Part of a small language model's weights: 28.3M parameters, 570M tokens.
MLP neurons of a small language model. Each row is named by its layer, matrix (gate and up: input weights) and neuron, and shows model dimensions 48-111. Each number is 200 + 20 x the weight over its row's rms, rounded and kept within 0 to 999. A neuron's up and down rows have the sign that makes its largest values positive.
After each neuron's rows, "fires after" lists the tokens most often just before its 100 highest values on Wikipedia text that the model never trained on. A number after a token or word is its count.

L6.gate575,180,196,211,206,193,204,184,210,206,245,203,188,191,184,232,208,231,231,219,185,219,179,200,235,156,217,174,202,160,197,209,226,177,159,167,191,209,218,203,183,192,196,184,237,209,185,219,219,188,208,184,214,199,213,202,201,181,190,183,215,190,203,210,192
L6.up575,192,195,181,197,202,193,228,213,192,192,182,196,187,174,227,236,198,191,178,183,195,176,212,212,213,211,194,230,202,235,199,198,201,185,197,169,204,234,215,212,197,212,207,187,197,181,226,180,201,197,214,200,209,213,203,187,199,205,204,210,187,195,195,178
fires after: " " 47, " in" 13, " Con" 4

L17.gate482,197,211,199,213,169,172,219,174,184,235,187,192,208,204,192,215,210,203,157,223,217,216,193,209,203,179,181,235,157,187,192,161,208,194,179,172,188,199,209,192,188,192,190,154,174,189,207,199,216,205,189,168,192,193,220,200,179,180,210,181,199,233,237,176
L17.up482,198,207,220,231,191,200,178,190,213,238,194,209,193,159,186,209,197,171,193,198,186,190,196,218,208,216,225,200,180,180,176,184,205,209,200,182,187,220,203,168,181,212,213,190,199,175,211,184,203,169,201,187,204,208,211,225,185,194,166,194,179,211,221,205
fires after: "9" 21, "0" 15, "8" 12, "1" 7, " (" 4

L7.gate560,197,173,209,186,180,162,189,192,198,216,206,193,193,186,211,211,184,254,173,182,197,198,185,179,179,208,147,222,206,226,190,223,222,245,204,166,223,227,190,202,219,227,220,196,228,205,201,175,176,194,160,183,209,168,195,207,179,182,210,147,151,228,204,206
L7.up560,236,204,192,166,183,215,211,194,199,173,210,196,211,215,216,232,186,175,201,215,177,225,168,231,209,240,192,185,207,223,191,153,148,230,196,224,194,189,219,201,228,207,199,195,215,219,215,233,178,216,204,188,245,190,203,205,168,199,196,202,187,167,206,194
fires after: " " 46, " (" 10, "-" 4, " G" 4, "\n" 4

L2.gate178,168,220,182,201,209,195,195,179,273,170,200,215,211,157,186,229,179,179,169,199,220,201,201,211,177,204,208,234,214,206,194,215,188,164,230,231,226,194,232,188,197,200,189,183,187,178,205,175,205,201,179,185,178,214,205,197,202,222,187,186,210,202,167,203
L2.up178,219,211,173,190,234,200,203,204,253,194,241,212,207,163,214,217,194,189,153,202,208,194,210,187,155,204,200,235,242,189,209,196,207,190,225,209,206,209,212,223,207,186,189,187,221,147,216,202,200,220,185,183,189,209,195,195,219,222,195,187,193,208,192,198
fires after: " " 51, " In" 5

L3.gate503,221,186,208,206,160,203,192,166,187,213,241,206,162,202,199,199,205,223,179,166,194,206,191,200,197,203,208,202,163,181,210,223,167,192,197,212,219,171,213,201,187,193,183,211,200,191,156,217,230,219,206,179,173,200,242,188,201,184,258,229,205,218,210,183
L3.up503,201,207,190,220,209,216,203,132,201,211,177,198,155,171,206,189,214,190,210,215,199,198,214,196,186,200,202,192,181,193,224,233,214,192,234,205,192,199,214,174,213,197,175,225,217,211,197,178,204,205,179,182,215,218,161,196,173,214,192,194,236,218,220,179
fires after: "0" 30, "8" 10, "6" 10, "9" 6, "4" 5, "5" 5

L14.gate278,203,201,180,206,214,179,229,209,230,198,202,166,204,177,193,199,211,206,211,173,187,220,211,201,236,208,209,176,223,209,181,213,194,226,190,210,185,180,202,172,196,209,199,201,204,221,233,225,177,229,208,213,225,210,237,216,179,217,240,198,168,209,202,217
L14.up278,229,191,212,151,211,219,199,205,208,198,188,189,191,160,200,197,180,183,201,192,200,233,189,202,219,174,247,187,198,153,187,202,196,235,245,182,207,198,199,192,189,210,214,211,177,196,238,211,181,211,220,156,197,200,191,211,162,205,211,200,204,182,218,232
fires after: "1" 26, "9" 16, "4" 8, "0" 7, "2" 4, "′" 4

L22.gate452,211,158,174,175,177,176,194,209,184,204,190,195,194,204,202,225,222,246,205,211,187,189,201,225,200,206,183,200,156,214,190,203,177,166,220,182,226,183,183,162,195,191,192,197,231,180,174,215,222,197,205,243,241,203,170,235,166,206,176,192,175,190,177,193
L22.up452,195,203,213,214,192,186,218,203,225,200,183,187,182,222,241,227,220,161,178,173,231,171,192,187,217,197,212,166,169,208,209,157,194,180,199,199,213,209,194,217,191,147,204,187,180,198,218,208,187,194,210,179,192,160,192,188,211,198,232,213,217,223,181,196
fires after: " " 55

L22.gate3,179,171,197,154,186,207,182,197,198,244,201,209,169,189,196,211,216,210,167,170,241,210,225,165,177,200,199,194,205,198,243,196,186,181,197,221,169,177,162,194,213,201,193,220,203,222,159,185,207,198,188,208,208,171,179,184,178,161,211,214,201,224,222,214
L22.up3,174,158,196,171,206,208,198,231,184,180,219,193,218,194,161,223,182,196,213,220,212,186,182,169,222,208,190,199,193,202,188,217,215,183,184,195,170,239,207,197,176,177,182,200,233,202,211,196,197,204,176,205,187,244,143,154,205,207,198,225,210,173,195,202
fires after: "9" 36, "–" 23, "1" 11, "0" 9

L21.gate258,233,237,204,220,179,187,201,221,216,194,228,175,162,190,191,213,233,205,185,199,216,195,196,241,212,175,200,209,208,182,164,203,201,198,194,224,197,203,217,184,161,192,247,175,195,186,195,184,218,194,198,197,215,175,212,218,166,201,194,165,194,198,196,213
L21.up258,199,200,206,176,177,193,153,214,229,190,223,235,207,212,207,194,202,179,204,222,207,174,177,193,214,201,194,174,217,210,173,205,247,215,179,184,175,215,218,208,174,204,218,194,189,204,203,175,172,177,174,188,194,185,235,192,189,210,197,209,203,197,209,218
fires after: "2" 22, "4" 17, "1" 15, "3" 13, "5" 8, "0" 6

L17.gate135,206,205,214,221,189,188,241,210,231,205,179,206,191,192,216,182,206,203,187,184,217,218,199,227,185,228,154,182,219,198,217,202,193,179,205,187,206,198,213,195,182,194,177,210,199,180,204,195,195,147,156,206,208,184,204,215,190,232,237,218,222,257,207,217
L17.up135,198,174,181,223,225,221,203,189,195,189,213,204,219,219,181,202,201,177,200,206,242,175,191,225,198,205,210,194,207,204,224,230,214,195,209,182,196,215,181,172,203,159,182,210,189,183,203,201,184,261,203,212,175,224,216,144,189,166,197,179,216,194,151,163
fires after: "1" 47, " " 15, "." 8, "2" 8, "7" 5, "0" 4

L22.gate189,187,178,202,163,185,192,191,217,166,220,223,202,193,193,199,187,218,190,187,212,233,210,209,224,239,199,215,218,199,214,196,209,190,214,231,213,182,158,216,192,197,190,214,246,213,236,184,201,193,210,209,220,207,200,180,202,216,175,197,209,245,239,193,193
L22.up189,176,193,182,162,183,161,201,178,184,190,233,203,195,228,215,219,220,197,197,204,219,225,183,211,156,203,190,218,250,205,181,211,205,173,201,177,179,191,178,218,224,218,205,251,206,206,207,187,187,183,224,234,212,186,196,223,208,216,203,210,235,182,221,201
fires after: " |" 36, "al" 18, " Al" 13, "." 6

L2.gate197,183,222,209,198,220,200,216,239,183,196,212,180,180,212,219,187,219,200,207,189,221,205,196,203,224,175,195,188,195,192,187,220,208,208,211,231,233,255,191,200,174,232,186,193,178,225,227,228,159,209,167,194,240,187,177,199,176,190,176,204,195,215,204,201
L2.up197,213,191,211,205,200,198,202,196,196,221,178,195,222,197,235,210,188,205,222,220,227,168,212,202,230,205,220,169,183,192,156,193,215,180,205,181,238,235,187,203,169,252,182,221,210,236,250,216,191,219,206,193,207,176,162,214,191,204,194,196,172,184,202,206
fires after: "1" 88, "," 11

L21.gate270,180,202,188,168,207,197,210,215,193,223,191,183,215,172,191,203,211,198,183,199,197,195,194,202,224,216,175,200,216,208,222,212,213,166,195,194,195,177,228,198,198,191,167,211,173,189,170,212,209,183,179,226,240,174,194,224,169,201,235,173,214,206,216,185
L21.up270,181,189,190,194,212,227,213,225,197,185,190,211,164,223,186,191,205,212,177,201,199,206,154,190,240,209,187,186,208,209,217,215,217,214,155,203,229,197,178,204,224,192,191,196,185,200,200,195,161,206,224,214,179,195,205,141,195,227,202,194,224,182,220,234
fires after: "9" 27, "0" 20, " " 14, "1" 9, " |" 5, "|" 5

L10.gate38,226,226,215,238,208,234,212,181,197,191,241,183,205,186,219,181,232,223,200,182,173,246,227,221,150,220,184,194,189,191,215,211,163,207,213,204,170,215,192,203,201,233,208,198,187,254,202,182,202,166,223,194,139,194,194,224,194,197,229,227,200,184,176,210
L10.up38,180,208,195,210,204,196,198,224,230,232,191,186,217,220,193,186,186,250,189,179,208,202,198,204,195,212,220,195,196,212,207,226,191,230,202,189,163,181,191,180,230,171,173,201,183,218,207,150,186,196,200,207,193,195,196,211,211,198,194,204,203,186,174,221
fires after: " " 81, " de" 5

L2.gate184,201,178,211,214,169,202,195,227,194,191,203,212,201,201,188,251,215,217,181,188,171,216,181,250,218,211,228,209,216,172,193,216,170,176,154,194,175,196,172,229,189,175,199,238,183,180,214,214,201,189,224,219,183,238,234,179,196,173,196,235,176,180,220,196
L2.up184,191,207,231,181,178,199,207,207,203,196,199,171,186,182,219,209,198,197,209,187,179,211,205,183,202,189,175,228,188,192,214,215,225,204,168,192,210,169,198,197,187,192,220,191,185,205,196,198,159,188,230,222,184,212,196,199,183,199,194,179,184,198,195,176
fires after: "." 63, " " 5

L8.gate242,184,189,226,245,213,225,227,163,203,187,254,209,189,213,170,186,192,203,204,222,218,210,192,170,181,162,181,148,207,203,209,203,191,182,250,194,196,213,202,206,191,194,225,225,187,226,211,220,200,201,226,225,196,167,204,221,191,204,182,207,204,198,183,241
L8.up242,187,190,152,211,179,204,176,204,186,198,217,207,190,204,258,218,156,199,193,167,191,221,194,224,211,176,205,178,201,193,206,222,189,224,173,213,196,184,215,178,197,210,191,209,180,175,208,184,182,241,218,204,182,174,200,186,175,198,205,203,198,218,189,178
fires after: "3" 15, "5" 14, "6" 14, "4" 13, "0" 10, "7" 9

L12.gate570,154,216,185,211,178,174,216,198,191,205,200,227,165,207,187,203,214,211,206,156,177,170,198,206,185,182,170,191,167,172,214,201,223,185,223,227,201,175,201,163,197,207,216,197,165,197,211,220,223,192,222,167,191,210,212,221,214,206,191,170,207,211,224,208
L12.up570,199,187,235,218,256,218,208,209,179,169,206,186,190,177,197,190,198,175,221,217,188,206,217,228,211,222,198,179,196,195,178,198,208,234,177,195,211,177,218,203,219,178,184,223,160,196,154,208,207,229,191,174,205,194,176,216,165,168,177,215,215,172,214,140
fires after: "9" 30, "0" 22, "2" 10, "1" 4

L22.gate400,183,196,192,211,187,200,231,199,197,181,193,200,180,164,207,245,198,209,187,192,169,209,207,201,230,206,196,202,172,178,231,240,209,229,189,160,229,231,193,192,200,197,184,208,204,229,206,185,224,225,200,182,248,175,194,231,257,203,209,202,219,198,212,203
L22.up400,232,204,188,209,198,160,214,154,180,185,194,197,191,213,196,196,249,226,178,149,202,157,176,193,196,235,235,215,216,184,221,224,209,217,209,158,185,174,232,171,225,171,198,202,211,194,209,209,187,219,216,156,174,197,224,194,220,176,191,173,222,215,195,188
fires after: "\n" 49, "==" 14, " " 7, " has" 5, "-" 4

L6.gate115,174,197,193,188,219,218,191,197,228,218,224,189,179,220,200,202,220,214,201,210,202,185,220,198,200,182,238,196,183,199,189,187,155,181,146,251,240,230,204,228,197,206,224,203,221,220,156,178,227,199,193,206,217,212,211,212,248,206,204,163,211,194,209,154
L6.up115,179,218,232,230,215,209,209,225,222,226,174,203,202,200,232,207,253,199,223,198,201,184,210,197,223,208,191,200,182,183,199,178,197,215,165,186,215,226,181,189,203,213,214,178,208,246,182,174,191,189,164,186,228,204,210,232,147,212,178,167,217,179,194,208
fires after: "1" 26, "2" 10, "3" 5, " pick" 4, " tell" 4, " some" 4

L22.gate136,185,190,165,194,160,226,164,184,205,224,210,196,214,184,163,234,217,224,171,219,185,180,195,177,149,205,188,185,163,207,176,180,200,181,216,211,238,203,228,212,174,186,218,181,178,209,204,218,172,177,204,206,226,193,182,199,219,220,225,162,196,189,200,229
L22.up136,231,195,217,188,207,234,253,208,233,190,188,229,206,188,222,218,204,193,196,205,172,178,200,206,172,183,210,171,204,192,194,216,206,203,175,161,213,206,217,193,190,196,224,164,168,204,213,218,158,175,181,234,232,198,214,212,207,247,234,174,206,214,208,216
fires after: "1" 20, "2" 15, " " 11, "8" 8, "4" 7, "3" 6

L14.gate281,185,194,187,242,151,195,200,211,217,190,209,194,172,198,209,219,232,196,203,200,208,169,187,204,213,216,193,214,169,181,186,179,169,196,214,178,199,219,241,180,200,209,194,215,202,196,242,206,204,206,207,257,172,213,185,212,206,214,192,208,198,212,144,187
L14.up281,207,190,154,219,191,231,235,209,209,207,208,233,192,201,196,227,207,203,180,201,149,200,191,211,198,198,205,208,204,215,212,199,204,190,193,185,193,198,179,184,182,171,204,203,193,215,190,215,215,168,195,194,208,172,179,201,215,210,192,185,165,170,187,200
fires after: " on" 38, " " 14, "On" 12, " On" 10, "2" 6

L12.gate84,198,196,266,209,248,163,209,148,185,191,223,183,190,167,165,202,263,213,201,252,212,192,210,213,167,219,182,189,202,205,191,227,208,204,181,221,202,203,160,210,205,220,221,193,210,188,184,210,223,182,184,166,182,195,183,217,164,226,183,226,191,173,190,154
L12.up84,226,179,203,197,203,230,174,221,214,172,195,174,223,225,197,169,216,192,199,186,228,221,201,186,195,179,189,177,154,217,210,203,190,208,178,190,208,170,207,178,189,192,196,187,192,218,209,178,153,231,198,195,218,184,153,174,197,216,207,251,213,218,156,215
fires after: " " 48, " M" 7, "d" 5

L3.gate430,232,192,176,237,227,169,190,186,232,225,240,223,194,190,208,213,192,208,182,199,189,185,192,188,168,208,228,197,201,218,199,172,169,195,213,200,253,195,157,218,161,214,186,181,192,183,204,211,198,227,195,191,202,200,223,202,193,221,189,172,215,204,179,220
L3.up430,231,198,193,230,221,217,203,190,205,219,216,209,195,219,205,216,222,206,212,211,200,208,211,201,191,219,202,224,190,212,187,190,165,172,177,189,228,233,181,159,221,185,185,218,191,232,203,176,158,202,221,219,209,182,224,203,201,207,208,216,213,217,154,191
fires after: "2" 37, "3" 23, "4" 11, "." 7

L16.gate186,183,189,196,246,194,222,192,198,225,219,203,179,209,169,180,205,203,180,231,179,220,226,205,234,218,200,154,188,215,157,183,190,217,189,191,218,174,193,195,199,207,226,176,178,192,185,220,259,215,177,208,193,200,186,200,214,211,217,215,202,185,228,198,234
L16.up186,240,180,212,194,187,250,187,214,226,205,228,191,202,204,204,188,202,176,194,217,193,170,200,203,167,215,214,200,209,196,213,202,196,200,231,168,201,202,221,191,178,171,190,240,214,179,214,167,208,218,210,206,203,205,185,193,202,192,221,208,202,202,189,178
fires after: " |" 47, " " 28, " (" 8

L8.gate13,192,195,215,201,197,168,229,203,188,200,179,179,217,213,213,207,188,238,221,206,183,246,242,199,152,172,194,184,148,206,196,182,166,218,186,186,206,211,229,182,221,208,161,231,263,223,218,171,192,203,204,212,206,227,228,207,223,200,206,212,155,224,193,195
L8.up13,196,173,208,225,214,225,189,216,220,213,206,260,225,191,211,198,192,193,163,202,192,187,215,214,191,217,204,231,194,227,190,154,208,185,197,204,169,208,219,194,203,220,207,229,203,189,226,221,192,233,198,209,211,235,193,224,222,200,221,203,174,212,198,207
fires after: " " 48, "s" 41

L21.gate375,205,178,224,196,202,179,198,203,210,201,192,183,205,195,184,231,222,188,243,202,188,162,161,181,225,175,198,193,236,201,143,181,187,193,188,217,215,181,213,241,176,235,210,183,191,195,191,175,199,186,201,198,216,221,242,199,181,205,209,222,206,190,202,178
L21.up375,200,189,195,194,206,182,159,187,193,166,189,166,226,221,213,186,215,182,220,184,189,173,180,191,220,207,183,168,205,199,136,203,198,188,208,198,213,177,202,246,149,202,193,218,218,183,213,193,226,167,197,192,205,176,215,187,189,212,224,199,180,178,213,215
fires after: "9" 29, "0" 16, "2" 10, "4" 10, "6" 7

L11.gate486,198,197,234,180,215,205,225,163,190,220,181,201,213,239,221,199,229,220,200,206,204,190,219,214,204,204,214,172,207,198,212,173,228,247,219,211,221,233,214,216,184,175,170,195,207,203,205,212,213,230,196,216,212,190,204,226,180,214,180,209,221,200,185,195
L11.up486,210,204,223,192,215,208,183,197,208,196,182,202,213,216,240,198,157,232,247,219,206,174,193,195,215,229,215,203,179,209,166,202,207,224,201,222,205,172,190,204,191,198,234,205,194,205,203,233,216,207,213,181,190,197,185,197,176,202,170,210,184,196,228,202
fires after: "\n" 34, "0" 23, "2" 8, "9" 7, "1" 4

L21.gate124,197,198,215,197,238,190,173,195,193,175,191,179,205,215,192,206,175,198,183,193,228,200,187,162,215,184,226,183,232,197,196,186,211,180,205,209,195,196,193,219,182,191,167,192,195,193,231,168,157,210,202,238,198,146,214,203,195,204,190,189,201,221,181,208
L21.up124,189,196,195,177,188,185,177,201,201,147,205,174,193,200,200,204,200,186,220,198,202,196,212,198,179,198,179,215,225,159,197,203,161,183,186,211,176,129,169,213,170,226,194,214,219,168,217,220,164,227,171,183,185,182,213,199,219,202,215,202,203,218,198,181
fires after: ":" 27, "," 18, "0" 7, "°" 6, "6" 5, "4" 5

L8.gate268,174,196,195,206,196,205,184,224,224,206,177,183,185,204,205,212,214,180,179,185,227,172,193,184,208,181,174,167,204,235,191,187,190,230,202,192,215,207,198,176,235,154,232,193,207,207,223,182,230,151,182,237,222,201,212,193,206,218,230,228,192,207,164,188
L8.up268,210,174,210,205,201,216,253,173,190,206,208,196,189,191,174,249,223,179,206,190,253,182,184,217,193,192,231,198,212,216,193,144,202,216,208,222,242,214,220,210,173,199,205,203,184,219,190,201,168,224,209,189,204,206,210,159,206,193,228,206,210,193,215,204
fires after: "–" 49, "7" 6, "8" 6, "6" 5, " add" 4, "1" 4

L8.gate59,188,205,183,185,199,220,175,206,215,242,186,181,176,206,172,196,173,178,195,203,233,228,179,203,210,164,202,215,214,216,224,200,217,182,176,207,196,180,198,211,204,191,251,157,189,179,202,227,234,182,175,220,182,187,205,184,208,194,203,203,218,173,200,248
L8.up59,203,184,201,169,196,192,176,220,198,212,190,196,175,209,211,177,232,212,196,228,214,192,193,226,190,220,193,208,205,213,188,210,193,176,180,220,177,186,190,214,204,145,190,203,142,197,198,198,202,158,177,201,192,210,221,162,199,166,195,165,211,158,206,183
fires after: " " 41, " \"" 16, "-" 8, "'" 8

L6.gate244,184,203,200,205,186,181,218,202,225,194,194,187,208,189,184,215,212,208,166,212,196,230,184,200,184,194,185,210,179,199,193,193,249,237,199,210,200,229,201,205,214,190,223,177,220,193,192,171,197,218,175,233,197,184,198,223,218,221,175,208,219,210,225,219
L6.up244,201,173,232,196,185,200,179,195,214,235,189,200,162,191,180,194,188,230,216,202,171,218,203,211,171,207,202,207,208,177,188,194,181,249,241,189,215,192,201,216,227,188,239,227,188,228,196,205,193,230,188,198,225,174,197,184,194,178,191,209,231,179,206,201
fires after: "\n" 37, " Time" 7, " Abbas" 6, " (" 6, "-" 4

L16.gate533,186,206,223,242,181,190,169,167,211,223,196,240,191,212,211,197,194,193,166,205,193,205,215,208,224,219,192,217,158,214,212,233,194,203,254,181,188,177,234,185,195,194,196,181,171,193,190,220,208,214,202,175,212,203,182,225,197,192,169,205,208,183,205,198
L16.up533,202,202,214,227,206,167,153,197,192,158,190,171,194,234,198,171,211,215,190,188,216,184,189,212,143,224,225,221,235,193,192,186,207,238,203,222,193,193,190,188,193,204,198,225,206,224,217,168,202,202,218,202,186,210,207,182,197,190,175,174,219,196,199,179
fires after: "al" 36, " Al" 18, " " 16, " Ab" 5, "d" 5

L14.gate517,221,191,206,221,195,198,183,159,226,233,220,172,216,204,229,188,196,181,189,210,197,216,175,230,190,208,172,213,192,197,205,202,178,217,205,203,175,208,203,212,168,174,192,221,230,201,229,208,222,222,204,209,190,209,208,187,249,183,192,195,205,194,188,191
L14.up517,233,146,200,187,216,204,194,177,182,242,196,154,185,169,235,188,223,201,206,179,192,178,193,180,208,236,197,210,167,183,199,202,195,198,198,191,193,211,226,179,209,196,231,211,211,156,195,202,186,166,173,195,197,201,213,211,201,175,188,177,190,172,181,190
fires after: "-" 42, " |" 8, ":" 5, "\n" 4, " out" 4

L7.gate359,202,207,227,210,211,201,205,163,169,181,227,169,216,204,196,192,172,198,201,191,201,188,174,206,194,204,193,180,198,215,191,228,230,226,182,227,189,184,172,229,193,208,188,170,192,180,212,233,173,210,204,207,228,197,181,206,202,154,245,178,222,201,188,193
L7.up359,223,196,204,186,161,159,206,209,213,164,217,226,195,225,193,209,172,184,204,208,186,172,187,218,198,220,198,166,226,251,228,193,266,211,197,219,160,174,214,194,177,193,177,199,167,195,209,150,174,191,175,198,192,208,194,196,211,204,199,182,187,193,193,235
fires after: "0" 21, " Con" 13, " " 9, " con" 6, " co" 5, "Pre" 5

L10.gate595,139,211,194,205,242,192,208,177,196,205,190,174,192,174,224,181,154,187,200,196,213,201,180,207,211,179,163,185,191,215,212,204,219,178,205,201,167,206,234,185,197,195,193,205,213,158,208,216,222,190,185,205,196,185,201,164,191,181,206,197,212,152,164,201
L10.up595,184,229,180,209,197,185,189,160,225,212,217,210,209,198,221,180,197,190,194,219,175,176,202,202,148,182,199,184,228,199,198,200,215,181,238,167,196,192,205,195,196,178,187,207,178,203,217,179,205,201,191,185,200,193,184,187,239,214,166,200,221,216,187,186
fires after: " " 47, " b" 7, " Po" 4

L10.gate291,221,201,183,187,193,201,195,194,189,179,243,192,194,189,175,207,187,209,200,189,175,198,205,205,180,176,181,230,215,208,196,205,215,211,160,210,202,186,221,200,183,207,219,201,224,198,183,164,195,222,213,186,197,198,216,194,242,141,168,192,167,180,230,221
L10.up291,199,222,223,177,207,193,160,177,210,227,232,180,186,173,191,199,226,215,183,165,187,187,186,232,225,217,244,178,242,186,219,186,204,198,183,166,205,184,213,207,226,194,186,250,213,177,180,189,229,202,184,218,184,257,197,178,177,194,203,161,171,168,205,198
fires after: "\n" 46, " " 10, "-" 9, "s" 6

L7.gate162,195,199,206,207,206,165,215,165,181,192,223,165,232,190,222,189,227,234,212,223,176,180,197,196,220,223,187,188,185,176,211,201,172,202,228,186,200,182,213,209,216,173,210,236,199,216,196,212,190,206,228,192,199,179,150,208,199,223,159,173,224,178,234,181
L7.up162,179,226,208,199,189,227,210,205,218,172,220,176,180,192,219,203,173,191,223,215,202,170,219,190,197,197,176,180,163,164,184,210,207,215,193,179,188,197,204,169,221,182,211,179,206,222,215,177,174,216,205,176,198,180,189,183,174,188,196,206,188,204,207,182
fires after: " " 41, " D" 5, "s" 5, " c" 4, " b" 4, " C" 4

L17.gate366,201,178,178,192,220,247,208,224,198,177,206,163,189,223,222,193,199,218,187,177,250,192,201,217,231,198,201,200,226,184,210,240,218,223,202,191,245,211,190,158,192,186,193,184,213,175,205,177,168,170,187,194,190,213,231,190,200,220,226,216,224,208,199,200
L17.up366,175,199,136,199,207,238,187,181,216,176,185,212,219,207,219,190,234,209,205,217,221,240,197,242,211,219,183,183,222,204,197,207,179,246,202,220,196,193,168,168,214,212,197,210,193,172,208,189,169,215,210,222,176,150,214,192,169,189,175,170,205,202,215,190
fires after: " " 46, "1" 13, "2" 6

L6.gate110,203,213,189,191,210,214,182,175,179,202,206,200,180,164,188,214,205,242,165,189,185,222,182,205,193,191,154,213,206,207,235,209,223,190,204,177,161,241,220,214,177,185,240,239,198,179,198,189,194,182,196,197,232,206,220,219,211,220,202,205,192,207,193,184
L6.up110,215,197,210,193,199,177,185,191,214,204,216,192,173,202,201,203,184,175,188,168,226,206,194,201,210,195,211,213,197,224,217,206,196,208,194,220,216,194,244,199,179,183,242,179,210,188,202,210,183,222,187,168,231,194,248,206,188,193,172,179,202,185,188,205
fires after: "0" 57, " " 7, "1" 4, "\n" 4

L10.gate308,174,202,220,183,181,181,178,195,192,200,202,194,208,166,190,180,238,237,230,190,233,212,197,243,201,193,197,229,182,211,197,189,189,207,202,184,207,225,246,198,221,184,256,210,184,221,212,205,164,192,190,207,221,237,232,217,220,220,183,200,191,215,202,174
L10.up308,195,196,179,180,208,205,243,221,203,229,192,182,196,193,166,164,215,196,183,223,225,179,215,178,145,232,177,238,167,173,188,221,187,228,198,180,195,224,210,162,232,215,211,204,210,164,188,239,206,216,184,174,186,207,212,209,182,228,201,189,216,216,210,150
fires after: " " 56, "s" 6

L8.gate375,198,204,183,215,214,242,218,191,148,194,176,182,206,218,180,191,221,188,179,182,201,198,230,231,195,225,204,221,212,169,207,201,209,223,175,175,183,221,166,175,199,202,208,187,165,221,220,184,204,220,164,186,212,181,208,180,203,202,181,218,218,242,236,217
L8.up375,211,199,200,196,227,174,214,187,201,267,205,133,228,214,173,191,191,182,228,210,185,190,208,210,219,171,218,195,196,176,177,201,184,194,228,172,182,208,213,212,193,180,204,200,223,222,173,184,210,218,206,182,194,202,153,249,196,188,212,168,205,200,198,178
fires after: "1" 20, "0" 13, " f" 9, "9" 5, "cu" 4, " last" 4

L17.gate360,201,214,184,215,204,213,225,247,224,176,204,155,192,208,190,195,200,220,208,194,184,188,186,173,199,207,181,193,211,211,250,190,222,197,211,207,177,234,201,228,184,228,186,165,227,199,229,210,195,209,159,207,189,195,167,227,171,209,199,216,202,200,170,201
L17.up360,181,191,197,178,224,195,203,225,191,175,187,200,211,174,222,182,212,164,213,181,215,183,190,180,187,246,167,152,177,212,207,216,189,149,202,178,207,197,196,177,213,184,182,211,193,235,191,204,202,228,213,203,186,180,173,210,199,207,214,229,190,228,184,194
fires after: "1" 43, "2" 12, "s" 6

L21.gate485,211,201,201,261,202,163,216,185,158,180,226,157,207,191,188,222,212,198,241,228,185,188,224,204,221,232,204,186,188,201,210,212,204,232,201,202,174,191,183,223,232,206,189,169,200,233,196,182,224,205,179,226,180,244,205,195,196,196,193,211,204,190,198,185
L21.up485,209,186,180,195,184,212,206,208,202,214,192,209,204,201,199,216,196,174,237,191,212,213,180,188,222,233,176,199,193,215,212,217,192,192,213,219,184,183,138,226,210,200,204,209,219,199,206,206,189,209,186,232,177,197,146,190,222,204,237,209,207,235,194,180
fires after: " " 67, " (" 19, "1" 4

L17.gate634,208,207,200,208,204,247,187,199,209,193,247,206,187,198,190,177,189,169,205,197,216,208,225,190,194,186,146,161,181,189,194,238,219,200,194,235,203,218,205,214,240,194,228,174,194,235,193,202,221,225,201,186,180,223,222,208,210,170,209,189,217,186,168,234
L17.up634,206,187,216,227,193,173,175,195,176,208,228,206,195,191,249,202,220,216,214,195,166,163,218,200,225,207,147,181,215,216,193,218,217,202,176,193,173,217,204,222,195,221,183,156,211,205,224,184,218,171,173,169,163,200,219,261,186,198,206,158,226,187,217,198
fires after: "2" 16, "4" 16, "3" 14, "0" 8, "5" 6

L21.gate307,166,201,180,175,210,183,220,195,192,187,198,180,204,189,246,172,184,208,196,188,194,201,178,209,208,197,175,189,238,236,175,218,199,211,209,182,175,207,179,199,198,209,194,206,142,218,182,205,219,197,208,165,182,224,159,231,220,217,230,228,191,213,169,214
L21.up307,173,218,214,201,193,212,177,207,216,237,182,217,201,196,202,213,224,167,207,240,156,183,189,221,183,211,194,204,201,202,170,201,205,183,143,198,210,195,214,167,194,156,184,211,196,219,173,193,193,219,185,185,185,192,183,231,197,221,184,205,221,260,225,224
fires after: "2" 32, " =" 25, " |" 11, " " 4